From a checkpoint of a small transformer trained on Wikipedia: no biases in attention or MLP.
MLP neurons of a small language model. Each row is named by its layer, matrix (gate and up: input weights; down: output weights) and neuron, and shows model dimensions 80-143. Each number is 128 + 24 x the weight over its row's rms, rounded and kept within 0 to 255. A neuron's up and down rows have the sign that makes its largest values positive.
A block is one neuron, or neurons of one layer that tend to fire together. After each block is what it responds to, as a language model described it from the Wikipedia text at the highest values.

L4.gate579 [128 150 142  97 107 133 143 118 102 102 122 103 162 149 139 139 139  70 132 131 134 112 110 144 137 137 144 151 133 125 125 164 143 116 169 150 123 107 134 130 158 100 121  89 116 104 106  97 120 126  89  99 148 114 139 112 151  95 132 140  95 170 155 141]
L4.up579 [166 105 129 111 138 127 132 162 115 108 129 118 155 142 172 118 121 154  80 113 124 141 136 116 114 136 132 132 120 133 138 138 155 143 122 103 110 135 132 115 137 174 156 160 150 117 135  94 138 113 142 120 141 117 128  91 121 146 152 143 141 140 104 118]
L4.down579 [131 116 115 103 113 104 137  88 130 137 126 127 124 122 107 163 163 156 129 103 158 124 148 154 140 111 148  93 112 132  73  89 174 155 127 121 128 106 115 146 131 132 112 133 117 177 118 145 127 126  95 151 150 134  98 177 146 114  98 128 167 109  81 154]
L4.gate1144 [120 131 118 133  80 126 160  78 136 120  80 147 156 121 137 133 104 146 129 118 123  87 121 130 120 183 161 175 131 121 105 119  97 134 126  94 144 131  95 132 111 141 150 149 156 143 104 101 109 156 118 112 128  88 137 123 182 105 115 147 159 156 124 120]
L4.up1144 [130 126  70 115 102 108 129 141 128 128 132 106 157 103 126 132 166 124 102 125 121 101 128 129 135 167 112 120 103 128 102 140 136 139 137 127 156 123 121 106 155 136 110 136  94 154 141 137 169 139 109 102 130 140  88 142 169 111 146 157 115 156 132 162]
L4.down1144 [102 131 111 142 142 153 154 101 151 124 178 149 117 151 107  87 156 131 166 152  72 103  87 111 168 114 115 145 147 113 141 124 146 114 127 162 117 103 146  80 162 115  80 113 118 114 149  97 181 121 106 100 133 168  87 106 114  68 115 159 108 120 162  91]
L4.gate2305 [140 114  99 109 132 128 150 145 131 105 141  83 116 115 110 115  89  99 143 105 110 146 138 152  87 123  82 144 107 118 144 118  88 103 107 104 145 112 134 142  88 151 148 134 125 154 115 130 140 128 159 123 111  78  97 120 127 128 143 167 127 147 114 154]
L4.up2305 [156 155 116 148 133 145 107 170 154 142 124 148 144 127 130 100 138 122  95 107 120 124 108 127 157 128 117 147  99 142 117 142 147 108  98 117 138 125 133  99 115 182 114 135 150 161  99 129 164 156  90 189 151 181 156 133 107  86 140 213  90 128 125 178]
L4.down2305 [123 150  88 111  99 136  91 102 119 167 126 112 144 101 140 136 149 133 147  99 138 137 133 125  82 145 121 165 144 122 129 108 115 144 109 121 105  76 135 140  95 111 135 145 101 130 163 121 136 139 186 124 145 136 163 100 139  80 165 155 101 142  81 155]
L4.gate2650 [151 117 137  82  97 132  67 145 120 124  98 134 120 132 116 143 119 111 143 115 128 104 113 189 110 119 137 133 131 166 111 109 149 131 147  96 135 100 148 114 128 112  93 108 154 140 167 138 143 104 139 135 120 123 118 141 148 135 121 127  95 122 150 112]
L4.up2650 [133 169 140 157 122 133 138 119 134 145  66 188 165  80 137  96 144 159  85  96  96 129 110 125 127 123 148 102 136 122 132 136 117 105 100 162 137 122 104 148 119 124 130 125 104 151 117  89  89 114 119 132 122 110 142 154 102 111 143 165 103 117  87 113]
L4.down2650 [119 149 129 172 128 125 108 139 110 163 133 155 103 105 141 105 147 163 161 141 160 152 127 151 144 150 153 106 109 151 101 154 118 163 131 137 136  99 126 133 150  95 132 102 143 154 161 140 112  91 125 150 118 133 137 122 115 121 116 111 123 130 164 128]
Post-verb prepositions and objects. Token right after a verb, mostly under, on, in or through starting a phrase, or an object pronoun such as it, him or them; e.g. "released under", "opens it", "reissued on".

L4.gate456 [156 160 141 116 133 102 147 123 132  98  96  72 158  84 185 141 132 133 149 106 102  77 139  62 155 176  88 103  90 138 100 112 142 102 166 117 119 121  60 133 132 113 150 122 124 105 173 102 125 137 136 146 137 168 128 176 106 106 143 150 158 131 128 187]
L4.up456 [109 130 140  87 128 107 171 122 110  93 105 167 146  82 132 173 116 142 172 134 133 118  60 124 188 126 102  93 118 148 124 133  89 151 154  94 114 127 119 136 135  98 101 155 121 113 133 141 117 118 107 140 141 105 124  95 100 127 118 129 159 103 124 110]
L4.down456 [135 120 133 206  96 128 161 138 117 125 176  99 141 114 133 122 122 149 138 157 125  90 124  92  89 131 123 131 123 127 126 103  83 137 108 114 124 138 121 107 124 122 122 139 142 109 153  89 135 107 157 120 121 117 109 143 124 125 121 163 176 120 159 141]
L4.gate896 [ 96 180 136  94  78 110  96  72 117 148 105 111  74 137 118 129 141 118 152 132 156 121 129 125 154 104 137 117 119 157 114 138 110 118 177 137 125 164 150 169 116 119 124 103 111 121 117 107 116 106 127 145 113 112 170 108 133  98 108  94  70  86 153 128]
L4.up896 [109 128 104 139 133 145  98 163 107  80 112 134 133 120 119 129 125 150 112 150 135 145 133 125 180  91 162 140  89 136 150 162 128 117 135 141 124 126 127  85  85 115 145 159 131 186 131 142 122 143 136 155 142 112  92  42 117 121 138 152 146 101 134 114]
L4.down896 [106 125 149 139 122 132  82 117 145  98 122  85  84 127 129 141  79 107  95 123 147 106 123 125 132 113 105 111 117 135 140 119 104 129 102  76 121  93 157 127 108 155 117  97 130 188 154 113 125 106 104 198 135  98 160 140 105 142 106 134 143  86 149  99]
L4.gate1236 [ 82 135 172 127  99 132 107  99 114 142 106 110 164 110 122 152 118 175 143 172 158 139  91 142 129 128 101  97 149 196 141  92 123 173 157 113 116 109 101 142 100 118 103 163 145 173 116 128 124 153 150 137 121 145  86 103 104 136 118  87 127  89 163 123]
L4.up1236 [139 106 147  82 156 100 136 123 120  98 135  59 171 106 107 208  75 116 109 148 136 156 132 152 111 141 129 117 114 136 126 136 170 101 133 137  89 131 105 135 153 118 128 161 130 168 131 138 168 103 121  95 125 105 161 106 134 119 151 115 115  95 145 138]
L4.down1236 [128  93 134 152 160 133 171  88 112 167 157 128 127 168 100 106 147 102  76  89 100 117 141 111 143 114 110 107 142 132 106 121 127 116  75 160 114  94 142  87 124  93 102  92 159 158 155 153 130 119  72 144 109  92 126 129 166 159 143 131 140  89 102 123]
L4.gate1791 [142  70 140 142 135 157  81 141 140 113 120 102 128 197 145 127 129 141 158 142 180 153 128  61 123 141 111 139 144 145 125 127 131 176 133 103 118 142 114 117 129 100 168 102 119 125 109 126 158 145 138  97  93 140 127 128 136 144 141 115 164 143 118 137]
L4.up1791 [115 122 100 125 123 116 147 127 145 114 142 116 131 122  80 174 149 182 148 138 119 130 110 139 107 122 127 149 173 160 160 123 142 115 133 168 132 157 111 143 104 143 135 109 136  82 146 128 125 105 126 129 161 140 122 150 132 126 158  91 103 137 125 142]
L4.down1791 [140 137 119 149 123 100  79 109 157 149 163  76 158 155 118 109 111 158 116 137  99 138  88  83 126 125 127  85 142 123 165 129  83 138 107 134 129 129 150 116 162 128 143 177 141 138  98 133 138 164 123 123 138  96 113 131 112 170 110 137 143 118 160 151]
Name pieces and time minutes. Fires on middle word pieces of personal names, mostly in tables and lists (Ash-le-igh, Nikl-as, Ram-ón), and on minute digits after a colon in times or track lengths (2:00, 2:47).

L3.gate1965 [147 187 198 123 100 124 141 105 104 124 175 170 124 144 153 141 175 130 113 137 121 112 157 134 156  67 163  98 142 149  99 106 138 172 156  92 110 123 120 139 102 124 144 108 158 122 174 100 155 148  82 115 125  82 113 112 113 127 132 132 104 119 139 151]
L3.up1965 [126 161 134  87  97 117 165 137 162 123  79 147 145 104 109 127 170 128 130  91 138 156 135 140 147 133 123 147 136 110 171 155 122 142 101 130 122  84 187 122  80 121 140 126 125 128 104 119 136  52 134 149  96 140 107 127 137 104  68 109 139 174 106 113]
L3.down1965 [ 76 122 115 130 148 128 115  97 159 140 166 129 160 179 141  87 158 129 127 104 134 119 164 133 132 124 145 139 157 121 122 105 140 148 127 124 170 115 143 114 151 162 115 158 115 136 113 157 108 162  97 126  99 141 121 136 128 150 116 141  83 130 104 130]
Coordinating "and" mid-phrase. Mostly "and" joining two adjectives or verbs in descriptions (small and lack, fussy and over-funereal, created and performed), plus "of" after age/kind and mid-word pieces.

L3.gate3176 [ 99 128 110 162 128 137 117 125 150 138 114 146 152 125 154 127 133  97 115 157  73 131  97 124 154 115 147 168 120 121 109 108  88 139 114 148 112 157 171  83 147 163 141 140 139 146 175 131  78 148 111 140 159 128 119 124  96 102 132 169 141 142 104 138]
L3.up3176 [114 127 144 100 131 116  64 115 153 128 129 129 115 137 165 191  98 125 124 106 140 158 166  94 160 144  74 126 118 137 126  90 148  88 144  95 136 139 111 180 138 149 141 172  83 108 114  84 100 169 127 116 164 122 148 156  98 105  75 121 108  91 172 124]
L3.down3176 [122 143  89 145 118 121 157 168 137 132 143 148 121 148 136 155 174 118  80 133 168 122 129 144  98 126 137 111 128 117 149 159 100 153  82 138 140  83 140 134 169 100 130 112  80  92 131 150 114 136 107 124 116 157 179 130 132 109 188 116 135 149 135 145]
Object pronouns after verbs. Object pronouns such as it, them, both right after a transitive verb (apply it, eliminate them), plus first-piece fragments of split words (G, w, R).

L5.gate546 [112 100 147 114 125 106 124 129 100 131 145 123 139 157 135 167 133  80 113 121 169 100 113 111 104 119 123  96 125 142  87 151 110 144 126 119 123 112 143 108  93 183 124 153 142 127  93 128 107 144 139  95 115  91 118 140  95 129 138  88 136  86 126 102]
L5.up546 [143 109 139 177 164  60 166 146 108 119 143 149  98 129 105  96 118 120 119 131 123 110 116 103 146 130 137 123 120 133 133 130 114 120 138 139  98 156 110 119 114 133 137 147 146 117  80 149 126  97 131 127 140 113 137 108 174 137 137 142 143 132 127 146]
L5.down546 [147 135 113  87 135 156 123 139 131 110 105 148 143 140 106 142 135 143 147 144 177 102 115 102 117 137 143 172 130 158 158 129 127 134 132 136 130 126 113 179 113 134 113 126 107 122 179 134  71 154 145 154 152 160 183 129 103 126 106 156  75  73 129 107]
L5.gate1395 [166 125 129 106 115 153  99 145 116 172 149 163 139 111 101 121 128 112 114 126 135 154 120  99 153 133 147 164 124 122 105 163 141 121 133  91  87 129 132 114 137 142 142  88 136 158 123 123 125 146 135 130 147 129 169 114 134 181 137  97  76 131 124 114]
L5.up1395 [137 127 164 126 129  84 146 109 177 133 127 116 126 118 153 118 199 125 114 128 133 106 121 115 123 142 113 127 104 100 144 109  98 149 196 135 132 114 134 150 123 135 136 127  87  80 151 144 156 124 117 114 116 123 170 150 186 151 113 128 145 102 133 141]
L5.down1395 [177 130 119 142 110 142 131 119 110 128 156 136 112 139 183 147 121 148 104 168  79 105 139  84 141 136 134 161  92 144 176 100 158 127  70 126  91 146 161 126 136 122 124 116 114 140 131 100 103  99 149  83 123  87 143 105 147 159 113 111 103  78 124 173]
L5.gate1864 [112 139 111 115  76 153 157 100 123 144 118 134 109 113 135 124 164 105 133 126 169 128 139 117 150  88 174 116 188 190 179 152 111 142  89 148 132 113  60 138 111 128 108 155 116 132 169 141 109 123 115 144 170 179 122 137 106  79 129  87 136 112 150 132]
L5.up1864 [146 136 157  85  94 105 108 132 124 139 113 138 154 160 141  83 174 125 113 109 144 140 187 150  72 115 125 140 141 152 125 137 156 129 127  90 146 114 118  92  85 151 156 179  66 139 180  95 133  93 126 133 144 126 144  98 175 126 175 170 104  87 143  89]
L5.down1864 [116 169 120 105 111 134 106 126 139 139 144  85 134  70 109 111 101 143 107  78 118 115 133 125 121 128 117 157 141 147 140 136  86 131 162  98 135 161 165 145 125 104 135  84 138 121 152 127 156 105  83 133 125 117 151 152 129 183 143  85  91 128  82  92]
L5.gate2519 [128 111 124 141 159 159 142  97 107 130 127 122 176 105 132 133 149 149 122 123 144 155 114  79 148 120 137 161 119 145 147 125 118 132 143 126 108 102 150 152 136 132 119 134 105 130 146  59 160  89 122 117 123 121 175 123  93 145 174 146 151 116 166 126]
L5.up2519 [182 153 141 100 141 120 167 129 116 128 145 155 105 108  99 152 150 186 131 157 100 127 148 143 116 103  99 110 146 140 140 120  73 139 137 117 122 133 175 141  70 128 118 111  91 135 138 105  93 132  75 114  97 106 139 165 148 123 153 133 112  94 147 156]
L5.down2519 [157 148 164  95 165 115 176 112 129 113 133  83 139 160 138 110 120 129 108 126 147  90 106 123 161 165 125 155 118 141 137 134 107 168  95 132  96  89 120 141  95 224  89 105 117 162 106 123 108 155 110 127 116 122 154 149 171 129  99 170  70  92  91 120]
Decimal point in numbers. Mostly the decimal point inside numbers in tables of percentages, vote shares and statistics (46.7, 58.8), also digit groups inside thousands (18,978).

L4.gate403 [ 98 100 141 124  80 109 180 151 166 106 152 118 109 136  89 137 140 147 114 127  96 179 135 111 100 129  80 123 128 117 136 103  95 176 129 145 102  90 159 141 122 155 154 152 119 141 175 115 151 129 134 118 138 116 137 149 113  84  97 117 126 147 116 107]
L4.up403 [129 137 154 119  99 130  94 151 107 176 167 156 149 115 143  50 142 162 146 147 152 152 135 161 133 137 156 119 127  65 143 117 117 123 133 121 106 154  97 121 148 140 142 122 119 141 141 122 109  76 156  97  88 133 112 103 146 114  90  97 111  91 121  91]
L4.down403 [157 120 133 131 103 189  80  85 158 137 125 145 153 131 112 105  98 142 138 101 149 153 146 100 112 169 155 149 137 133 162 114 119 132 124 135 124 119 117 162 123 125 112 121 126 126  91 118 110 111 110 123 108 134 136 134 135  94  86 144 157 154 108 133]
L4.gate558 [114  97 162 127 128 141 158  82 131 166 141 138 115  96  88 128 133 123 127  94 105 119 137 132 147 133 150  97 142 142 126 107 126 143  91 152 126  82 125  97 126 151 104 105 137  85 158 117 157 145  98 160 117 129 152 138 124 110  78 117 132 142  65 120]
L4.up558 [136 131 113 110 145 146 125 127 160 104 129 111 149 111 157 134 136  79 103 136 152 127 162 135 157 139 128 107 102 123  87 105 134 170 103 139 151 163 152 121 118 155 121 143 119 133  92  91  99 117 127  93 137  93 169 134 134 101  94 134 121 115 152 114]
L4.down558 [ 86 107  94 147 140 129 150 136 147 136 166 139 144 114 118  96 114 161 133 167 143 141 124 134  95 106 141 103 157 143  71 120 156 121 140 156 134 133 114  91 160 140 136 129 174 111 151 150 170 166 105  98 169 122 111 159 100  97 123 126 145 104 138 154]
L4.gate844 [149  95 130 111 119 147 130 136 160 107 143 111 123 108 122  99  82 124 116 112 112 163 147 110 109 121 116 127 155 112 149 132 188 148 111 146 156  84 166 125 103 137 107 147 129 125 131 133 132 145 143 147 140 101 110 116 141 124 179 170 191 142  67 164]
L4.up844 [149 147 121 124 113 130 106  95 145 104 106  92  89 107 107 161  93 129 129 154 126 117 109 112 116 144 152 130 141 109 130 133 122 117 118 149 118  88 132 164 107 151 106 125 109 139 147 140 157  98 136 144 128 137 172 156 117 117 159  85  96 112 118 135]
L4.down844 [131 107 168 114 137 136 118 107 137 110 118 123 115 156 152 165 175 117 129 144 124 142 110 144 155 101 138 136 164  98 115 110  87 168 144 112 132  76 149 157 133 118 125 128 134  99 106 159 143 145 116 122 160 122 122 108 127  89 151 125 102 128 133 107]
L4.gate1835 [145 148 124 107 139 158  71 165 152 111 157 113 122  99 135 123 121 150 131 129 129 152 133 127 124 123 139 118 117 148 127 123 166 142 103 115 137 150 127 106 111 137  87 132 151 117 166 120 162 154  87 126 157 127 119 132 136 145 142  85 155 128 107 140]
L4.up1835 [154 107 127 136  95 131 105 149 142 110 131 125 152 151 103 141 108 137  97 134 135 110 139 149 140 163 193 141 134 144 141 135 155 130 101 132 109 132 124 134 137 147 176 143 124 119 111 123 139 108  92 124 144 131 138 135 159  98  81 133 113 121  91 124]
L4.down1835 [141 122 123 159 127 129 105  75 119 100  97 130  94 124 152 151 121 166 142 101 107 119 152 101 124 138 127 109  82 138 115 134 106 115 101  98 116 113 122 132 127 106 111 157 144 150 129 140  75 125 107 157 147 121 148 144 137 124 111 140 112  92 154 119]
Coordinating and/or. The words and/or joining two parallel words, as in "develop and implement" or "regional and national"; also "or" opening "orbits"/"orphan", and mid-name pieces.

L3.gate751 [ 86 134 143  96 104 134 141 100 111 127 134  90 117  90 133 116  81  91 129 113 127 117 114 113 132 103  79 155 124 190 116 124  84 147 118 108 120 144 170 177  80 134 135 139 154 162 135 130 123 114 141 127 133 131 126 122  87 159 122  98  98 132 138 114]
L3.up751 [116 101 120 101 113  98 136 117 134 128 111 132 100 107 122 156 102 146 127 135 138 120 146 161 167 106 103 110 108 103 136  92 122 116  92 133 156 116 128 120 121 113  85 138 114 147 152 129 122 122 111  82  97 150 136 109 138 120 100 118 141  99 125 122]
L3.down751 [144 103 106 147 115 146 104 115 139 127 111  94 115 123 148 105 114 112 151 144 126 132 110 142 134 127 147 160 113 156 119 114  65 131 116  93 147  86 164 181 167 104 123 144 126 146 179 134 112 130 162 130 128 139 126 107 127 153 100 156 119 108 129 110]
First-name endings. Final subword piece of a split given name in lists, tables and title lines, right before the surname, e.g. Nikol-ay, R-aul, Giusep-pe.

L5.gate20 [120 127 128 143 167 118 132 144  76 131 149 139 134 112 163 142 129 121 137 143 113 124 105 155 140 153 104 125 157 126 164 123  88  83 147 124 131 106 103 154  84 173 113 139 156 115 119  93 127  93 150 121 128 108 133 140 124  96  83 172 120 165 133 121]
L5.up20 [150 158 164 169 129 153 136 140  56 137 115 139 111  64 147  89 164 141 135  85 103 148 151 114 108 101 113 134 140 141 120 161 150 140 124 112 103 161 113 126 159 136 138 140 141 115 138 130 119 146 141 138 158 141  76  84 170 109 113 167 136 194 145 151]
L5.down20 [129 112 133 148 149 120 171 138 118 106 122 125 117 147 101  91 123  99 117 138 167 149 141 118  79 120 113 121 138 165 110 149 116 189 148  91  94  78  72 139  91 154 104 177 149 170 106  77 150  96 130 137 144 116 122 164 153 124 110 128 113 164 123 145]
L5.gate1465 [135 168 137 117 133 140 100 110 150  78 100 143 130 144 105  87 145  93 129 122 103 139  99 129 119 137 119 102 140 164  98 151 133 131 189 163 159 129  99 184 115 159 132 121 133 125 147 147 134 124 138 117 145 175 110 151 126 117 135 112 136 156  86 127]
L5.up1465 [100 119 185 130 121 100 124  85 124  91 155 132 111 133 135 129 155 143 117 141 142 109 145 167 134 104 116  80  87 155 118  98 126 109 138 103 115 152 150 129 134 149 114 123 100 116 118 116 137 134 133  84  97 139 146 148 183 122 124 162 120 116 109 133]
L5.down1465 [145 132 143 156 132 142 156 138 174 101  70 116 114 119 150 104  88 137 159 145 126 155 102 105 105 141  91 127 169 130 112 164  96 109 128 148 109 125  96 105 108 145  89 153 154  95 142 136 115 101 102 138 113 147 103 124 120 132  99 152 155 132 119 108]
L5.gate2179 [140 132  88 129 118 145  86 128 114  87  94 153 141 121 128 141 181 181 111 135 133 110 122  88 102 136 107 137 122 143 121 115 128 161 182 117 144 156 133 109 137 131 132 150 121 149 191 124 153 139 113  92 140 127 114 140 109 158 149 137 127 116 112 150]
L5.up2179 [ 96 121 139 120 143 118  95 119 124 150 150 123 139 114 116 116 105 140 152 154  92 149 109 163  88 179 139 151  87 137 119  76 129 140 136 161 153 164 132 148 162 128 127 140 138 111 120 145 120 121 115  81 146 111 123 150 147 104 102 163  83 158 139 154]
L5.down2179 [135 100 128 139 162 116 114  85 150 137 150 165 140 143 143  82 150 113 126  54 130 137 124 138 150  44 103 121 139 120 107 141  99 134  87  99 175 121 137 146 102 146 106 110 148 126 136 126 118 120 164 128 122 159 128 128 119 120 167 129 104 119 124 118]
L5.gate3146 [122 102 103 165 126 137 105  71 124 139 162 166 137 115 139 146 124 168 127 118  94 107 115 116 127 124 117 105 121 115 154 125 113 121 125 107 132  97 158 192 134 184 128 140  98 122 120 146 124 157 121  96 140 123 127 141 117 117 123 164 140 100 110 123]
L5.up3146 [ 96 130 106 110 123 150 146 107 108 139 123  76  74 116 197 117 167 106 117 101 107  62 141 123  64  95 118 114 109 120 123 120 135 135 142 145 146 133 151  90 148 150 154 156 134 157 122 150 138 150 162 118 111 126 128 134 148 102 140 112  94 118 132 147]
L5.down3146 [123 129 124 123 141 170 128 149  82 123 113 147 134 166 117 149 141 111 160 155 131 123  97 115  99 122 142 112 120  85 109 123 110 115 101 165 122 142 108 132  63 133 141 152 153 130  96  89 135 109 120 171  96 143  98 166 145 114 129  85  82 136 114 156]
Transfer and giving verbs. Main verbs or verb endings right after a subject that mean giving, providing or obtaining, such as gave, donated, provided, and also under naming an agent.

L5.gate1442 [124 137 156 107 141 125 130 126 121 125 130 157 114 179 124 103 138 119 120 127 133 168 126 110  86 138 108 105 152 169 163 108 115 142  78 150 174 123 111 162 106 113 134 108 168 113 131 118  98 183 100 165 151 157 134 129 158 103  91 103 144 113 155 162]
L5.up1442 [109 116 156 173 116 111 110 121 169  93 168  96 154 137 108 140 105 141 150 144 106 136 142 109 128 134 141 129  89 119 113  85 118 139 128 171 133 134 102 158 137 100 176 108 147 127 128 184 154 144 131 139  83 130 118 164 136  99 143 121 130 123 145 123]
L5.down1442 [140 175 155 109 147 132  98 122 142 144  80 142 163 161 125 101 136 136 138 152 144 117 152 139 144 142 134 111 152  94 126 177 177  79 147 155 141 138 127 141 124 114 134 126  81 118 109  76 105 162 108 115 142 148  90 114  87 123 129 153 106 164 117 117]
L5.gate2151 [157 150  99 104  84 166 144 127 139 151 161 116 134 187 193 116 130 113 103  88 119 174 132 140 139 154  78 118 138 142 117 102 159 119 124 128 126 105 115 170 102 133 156 117  91 129 130 144 122 155 145 103 107 103 125 109 144 102 132 138  96 117 143 120]
L5.up2151 [123 118 130 111 154 123 110 132 132 141 162 126 107 160 105 155 137 179 129 154 172 140 123 154 148 128 123 110 116 141 131 138 135 112 133 135 128  90 115 121 121 111 101 142 107 134 101  76 108 140 109  94  98 128 219 112 144 146 173 128  97 131 166 117]
L5.down2151 [121 134 136 136  89 108 146  91 118 113 156 112 126 128 125 124 180  97  97  92 157 138 120 127 135 164 166 154 112  78 143 109 135 111 140 146 141 142 145 131 111 153 107  80 104 169  90 120 135 137 151  62 139 168 110 142 137 107 134 142 110 180 112  92]
L5.gate2294 [123  97 107 117 168 133 117 139 118 162 133 151 156 167 123 132 162 164 104 156 102 141 158 151 115 112 170 181  86 170 134 154 163 140 165  72 125 126 129  86 122  83 119 136  84 117 157 157 147 121 103 175 144 112 164 159 118 110 158 111  81 146 163 143]
L5.up2294 [164 110 127 156 131 100 123 176 135 110 136 145 135 135  87 143 117 165  88 125 152 149 159 133 107 137 125 140  94 125 142  93 141 130 124 144 119 104 108 105 120 120 172 133 106 147 112 112 133 104 128  91  91 156 118 125 107 143 147 128 114 162 131  73]
L5.down2294 [ 91 139  33 145 154  91 130 114 110 119 112 108 166 123 168 142  94 134 158 127 130 153 155 111 170  93 101 111  92  91 156 129 120 131 122 145  80 118 113 159 147 111 108 117 111 121 119 153 125 145 131 134 163 141 132 146 126  92  89 144 146 145 143 100]
L5.gate2764 [146 119 173 116  75 157 119 135  88 112 142 111 122 128 132 165 165  98 145 104 117 167 157 129 129 126  90 128 103 132 105 172 141 115  94 129 101 104 130 179 142 116  65 142  96 140 122 138 136  82 145 139 154 112 127 118 151 116 127 105 114 119 142 135]
L5.up2764 [155 119 188 100 167 118 110 136 108 132 178 152  91 150 131 137  86 162  93 111 110 131 128 155 100 152 150 122 195 118 129 122 155 100  93 169 129  55 102 166  89 142 149 152 115 123 131 127 121 149 116 197 152 103 107  96 118 111 129 145 138 144  96 148]
L5.down2764 [105 144 133 113 141 112  67 158 152 114  92 131 106 127 125  95 113 164  93 126 158  76 167 112 114 123 129 113 139 111  93 103 129 114 166 105 154 122 182  85 115  95 115 134 173  87  77 141 130  98 142 125 106 169 105 115 131 162 139 112 132 138 144 174]
Coordinating conjunctions joining items. Coordinating words like and, or, or a list comma between two parallel words or phrases, e.g. buying or taking, Thailand and Laos, Adnan and Mansur.